Part of a small language model's weights.
Architecture: RMSNorm before each block, rotary positions.
Training: 853M tokens, 6511 steps.
MLP neurons of a small language model. Each row is named by its layer, matrix (down: output weights) and neuron, and shows model dimensions 640-767. Each number is 128 + 32 x the weight over its row's rms, rounded and kept within 0 to 255. A neuron's up and down rows have the sign that makes its largest values positive.
After each neuron's rows, "raises" lists the tokens whose logits its output raises most directly, leaving later layers aside.

L8.down1719 [121 136  52 136  92  71 147 160 127 129 170  47 152 181  82 114 134 159 110 105 139 120 133  51  62 119 120 104 108 134 111  50  97 189 115 193 118  83 166 116 144  91 118  82 145  80 182 136 102 162 220 223 132 131 141  85 103 136 133 188 151 133 108 103 152  91 116  96 127  84  99 116 164 126 155 166 138  90 159 156 140  66 221 154 126  84 153 105 116 168 174 113 132 141 127 119 149 152 102 144 171 128 175 102 112 124 138 126 103 127 151  90 115 182  80 142 141 193  89 100 152 126 106 150 160 171 130 148]
raises: " was", " is", " were", " took", " would"

L3.down2092 [104 115 130 125 118 140 144 118 136  64 130 114 161 162 129 121 100 190 104 149 142 128 132 119 137 162 140 160 135 194 127 106 105 136 143 136 115  70 127 121 115 136 141 171  93 138 110  78 137 150 187 104 159 128 110  60 179 142  21 143 114 111  82 140 146  63 111 115 178 162 119  98  82 151  56  91 121 140  80 121 113 104  97 182 167  89 129 105  96 146 133 183 181 115  34 135 105 189 193 130 180 135 123 129 139 130  95 116 109 178 126  85  98 169  78  89 138  51 110  58  95 148  98 132 126 116 121 108]
raises: "board", "back", "ness", "door", "sis"

L8.down1458 [148 126 152 194 106 123 138 116 123 122  89 114 176 156 143 134 117 193 113 142 173 159  88 156 115  89  57 101 139 128 117 218 129 168 111 123 123 106 115  88 135 126  98 110 167 103 125 125 148 163  90 158 120  32 108 173 168 147 154  98 192 113 123 131 117 116 119 154 126 119  87 192  89 120 114 134 144 140 151  89 102 101 189 132 168 185  86 119 109 172  92 164 147 194 163 140  57 152 115 174 120  91 145  81 124 157 159 118 123 127 165 130 145 157 132 193 141 114 112  89 151 120 134  92 145 131 101  84]
raises: "ry", "z", "ze", "ne", "no"

L8.down1061 [147 131  86 165 144 160 120 111 167 165 110 168 164 159 113 155 153 191  91  79 143 143  51 177 116 115 119 167 143  56 125 186 176  66 152  39 120 154 172  99  88 192 196 132 134 147 117  81  93 126 143  89 100 171 106 164 150 133 117 131 167 134 130 144  93 129 163 150 170 122 120 119 183 125 131 127 182  90 130 119 112 120 116 137 164  93 112 171 164 122 119  61 157 126 163 140 113 108 137 122  94 113 171 147 118 104  72  97 108  96 140 100  67 231 106 107 166  69 156  36 126 189 146 144 153 138 113 100]
raises: " I", "ual", " we", "eless", "ach"

L8.down1562 [141 203 173 108 163 116 193 130 161 103 137 159 119 194 114  71 124 153  92 118  71 107  60 141 116 181  93 200 203  97  87 124 111 116 145 103 135 140 164 121 152  83 158 187 135 119 119 103 157 153 204 123 123 116 116 133  94 156 106  46 131 120 101  98 127 109 167 100 130 120 171 136 160 138 185  76 131 142 108 162 135 131 136 113 141 159  86  62 130 119 201  86 118 103 156 139  49  89 158 135 178 109 161 155  89  82  60 107 107 104 177 164 180 130  97  86 120 121 106 153  86 145 162 147 123 175 117  92]
raises: "==", " ==", "Species", "===", " table"

L8.down954 [177 121 106 153  98 143 127 112 109 128 119 122 116 147 126 154 164 185 135 149 149  88 155 124 136  87 178 121 164 130 142 140 162  74 151 153 113  94 173 144 158 186 105  97 123 151 119  72 138 138 141 128 136 126  66 187 122 148  72 146 111 156 126 138  60 162 144 109 163  81  66  80 161 181  70 137 173 130 103 150  98 129 196 118 156 149 131 142 143  79 139 108 120 121 196 119 152 116 173 164 148 161 118 132 118 134 118 130 127 117 146 136 144 202 112 155 156 115 138  92 106 115 107 144 186 112 111 149]
raises: " II", " I", " IV", " III", "imir"

L8.down837 [146 141 113 145 146 112 109 179  89 143 177  98 195 132  38 134 209 177  75 119 130 142  95 141 174 114 124  80 145 116  97 117 147 150 133 143 125 135  75 115 132 103 122 138 131  91 199  79  60  98 108 140  98  84  98 129  78  76 125 142 122 158  52  92  75 127  73  80  90 184 172 101 194 177 106 158 144 153 126 148 191 121  89 140  68  97  87 134 109 168 122 163 115  85 130 166  93 144  96 141 159 154 134 153 141 128 114 129 112 106  65 211 100 136 144 128  42  91 151 143 137 168 130  90 131 175 177 145]
raises: "ment", "iers", "ier", "eter", "et"

L3.down1487 [121 146 143 116  49 119 123  78  91 125 164 160 125  92 127 141 206 140 134 123 107  73 136 105 136 108 158 109  81 109 177 133 138 119 169 117  75 188 177 123 150 100 171 112 126  93  90 193 158 184 187 126 156 185 142 138 119 128 138 116 116  97 122 153 137 128 111 104  84  75 164 147 159 123 100 159 166 104 103 110 113 147  63 130 130  73 109 147 145 145  73 130  63  94 166 118 147 130 116 100 163 104 153 146 143 134 116 131 166 120  66 121 114 133  84  94 123 146  81 119 138 147 164 153 127 117  87 153]
raises: "hip", " were", " are", "iya", "ome"

L8.down611 [ 98  64 131 137 115 138  71 163 150 112  74 123 109 138 127 135 186 152 143 127 123 135 123  60 169 131 114  75 139 122  98 107 119  99 146  87 188 130  95 117 101  85 156  43 114 119  99 125 103  93  87 102 120  93 162 193 169 124 106 100  75 115  78 171 119 144 150 147 191 107 152 116 105 194 112  60 140 163 106 120 148 200 173 118 127 128 133 183 161 164 141  94 148 138  79 102 121 116 132  92 191 143 151 122 194 191 129 135 137 140 107 155  99 140 146 120  84  84 134 156 142 112 133 150 182 135 142 196]
raises: "ame", "ities", "oid", "sh", "able"

L8.down210 [206 103 121  92 117  91  95 140 116 125 153 144 168 105 110 145  93 113 137 111 111 192 113 154 153  95 141  91  83 160 124 162 114 160 135  77 110  85 128 205 144  84 181 219 129 131 137 119 112 141 101 138  80 151  94 139 135 133 180  83 140 125 116 148 138 146 109 152 119 133 154 130 202 123  62 114 124 132 153 120 128 121 146 158 107 115 121 122 161  25 132 101 153 118 141 193 185 133 149 134 120 157 158 114 115 165 122 128 105 167 164 133 102  69 186 159 122 155 155 186 123 164 140 126 103 140 130 149]
raises: "ant", "ons", "ants", " matter", "unch"

L8.down64 [112 131  58 107 170 162 123 134 120 104 145 159 107 159 146 136 112 104 121 134  84 219 132  78 115 150 119 170 164  80 156 139 114 157 109 156 172  73 102 147 128 129 129 161 106 175  64  70 144 143 106 126  90 194  80 167 112 161 150 132 121 133 142 198 140 135 123  73 173 117 166 136 124 122 101 144 180 135  56 111 146 144  66 132 164 139  76  69 103 145 135 157 140 115 137 156 121 115 150 162 144 121 156 144 194 125 170 173  73  99 150 159 170  91 158  80 145  81 149 178 160 109 179 108 162 154  91 140]
raises: "one", "where", "thing", "b", "day"

L8.down1198 [ 86 106 138 177 161 154 117 117 101  84  73 149 130  93 161  97 139 128  71 146 148 110 113 126 134  97  40 161 136  84  97 138 160 139 162 128 145 160 120  94 188  63 150 127 127 117 120 140 149 180 171 139 163 157 143 105  55 199 167 117 130 116 123 144 169 129 121 155 102  94 157 130 113 154 135 177 128 118 109  89 128 128 186 114 149  90 140 168  74 140 122  66 157 157 122 107  72 134  88  76 145 161 142 163 121 120 175  85 114 170 119  93 116 125 105 178 129 180  99 168  94 110 157  63  84 161 186 115]
raises: "u", "ube", "ue", "uer", "wa"

L8.down670 [135 126 102 170 156  88 140 144 113 137 105 193 128  95 155 192  95 128 105 127 118  98  85 156 126  72  62 152  98  78 100 121 113  91 131 131 191 183 130 108 117 131 121 130 132 143 111 137 115 135 117 106 135 121  94 139 135 163 163  89 154 115 136  66 125 134 174 131 113 174 194 146 119 165  79 101 130  87 136  93 123  77  84 178 112 133 147 199 126 110  99  68 206 136  35 141 125 144 152 144 130 114 155 133 119  88 115 122 117 124 167 124  84  94 132 103 149 107  94  74  70 114  95 128 122 147 191  47]
raises: " we", " I", " my", "vious", " me"

L8.down1 [168  94 178 148  87 169 122 135 132  75 126 143  79 119 104 171 152 196 129 167 170 119  84 152 187 153 102 140 155 166 101  64 148 143  39 160 119 138 162 127 119 113 139 190 119 124 141 119 126  78  87 125 123 171 159 145  93  46  73 156 124 100 115 121 147 140 158  76 135 117 128 156 162  95 128 121 126 106  81 146 182  97 108 103 127 156 102 132 130 116 165 104 146 133 108 126 124 150 129  85 118 125 169 132 124 116 106 120  84 170 138 132  83 145 154 117 200 139 107 106 171  99 148 163 157 118 106 112]
raises: "ati", "at", "atter", "en", "ata"

L8.down107 [143  71  98 127 147 159 134 121  50 102  95 130 121 135  98  75 135 134 144 116  98 136  86  94 118 170 131  81 108 146 133 142 128 166 129 149 121 177 105 165 132 170 152 176 137  74 145  84 202 108 175 116 104 102 121 116 168  97  76  98 108 104 116  97 111  77  98 162  98 126 163 115  64 171 126 140 180 123 162 111 131 144 112 135 144 140 102  68 110 146 143 136 119 185 156 119 131 142 226 111  68 137 143 144 103 131 126 175  86 118 132 127 144 124 113 174 189 105 157 115 167 108 102 167 158 138  90 131]
raises: " with", "with", "erman", " by", " With"

L8.down1024 [101 106 177 103 111 110 141 152 144 151 121 138 160 124 130 140 179 159 167 189 134  91 142 130 116 149 123 174 210  90 116 172 140 177 117 126  98 116 111 154 113 122 103 140 158 117 158 181 101 132 126 127 111 157 124 113 110 126 108 100 121 169  70 135 118 255 116  52 170 149 175 128 138 171 146 147 145 161 140 121  93 129 123 147 103 136  94 105 137 188 113 132  84 157 163  94 137 150 135 124 138  97 150  95 149 116 110 144 135 149 101 152 147  67 115 133 132 114 172 155 113 112 105 141 155  95  80 128]
raises: " words", "ised", " version", " name", " word"

L8.down821 [124 172 111 161 156 145 120  75 146 105 175 158 117 160 168  51 128 149 163 133 135 147 155  59 128  90 177 147 132 114 140 147 157 109  93 149 142 115 141 124  59 163 103  74  82 129  87 141  93 173 155 115 181  76 132 156 144  95  70 115 121  62  98 111 109 144 121  95 155 134 138 137  68  77  85 167 175  43 184 151 126 177  76 145 103 158 193 176 132  83 159 154 118 179  68 107  70 135 157 151 116  80  46 137 128 110 127 115 115  85 205 180 145 151 119  90 124 138 154 131 106 165 121 191 127 105 149  78]
raises: " of", "iter", "|---|---|---|---|", "ison", " Region"

L8.down1388 [ 59 143 200 141 152 117 110  57 110 108 107 145  85 117  84 124 129 118  86 128 138 120 105 124  80 127 120 111 123  92 112 146 144 144 113 140  64 142 161 111 178 122 103 183 162  91  32 177 144 123 132 151 144  60 102  70  83  99 109 150  59  87  93 117 161 195 161 150  73 140  99 167 175 167 102 125 135 151 106 145  66 135 113 148  71 113 149 142 111 154 135 148 144 150 179 165 168 179 176  63 215 151 123  70 116  82 136 119 192  93  88 143 131 118 101 116 142 145 189 135 133 101  85 120 166  73 103 129]
raises: " by", "ure", "aval", "ridge", "raft"

L8.down54 [130 140 124 161 155 135 172 122 139 137 109 107  88 154 104 149 173 205 106 153 147 149 120 160 153  98 156 134 102 149 122 146  94 134 167 125 118 195  48 118 187 113 105 149 151 115 166 119 142 130 128 127 128 158 133 199 161  75  74 123 123 110 148 103 145 146 124 184 119 118 115 101 105 129 135 142  84 143 110 147 143 154 133 133 108 149 144 189 131 144 106 168  92 117 128 144 129  83 176 123 130 128 109 164 117 112 170 125 124 157 106 120 127  93 207 149 105 147 103 160  94 183 156 141 145 175  98 152]
raises: "es", "vers", "led", "jo", "era"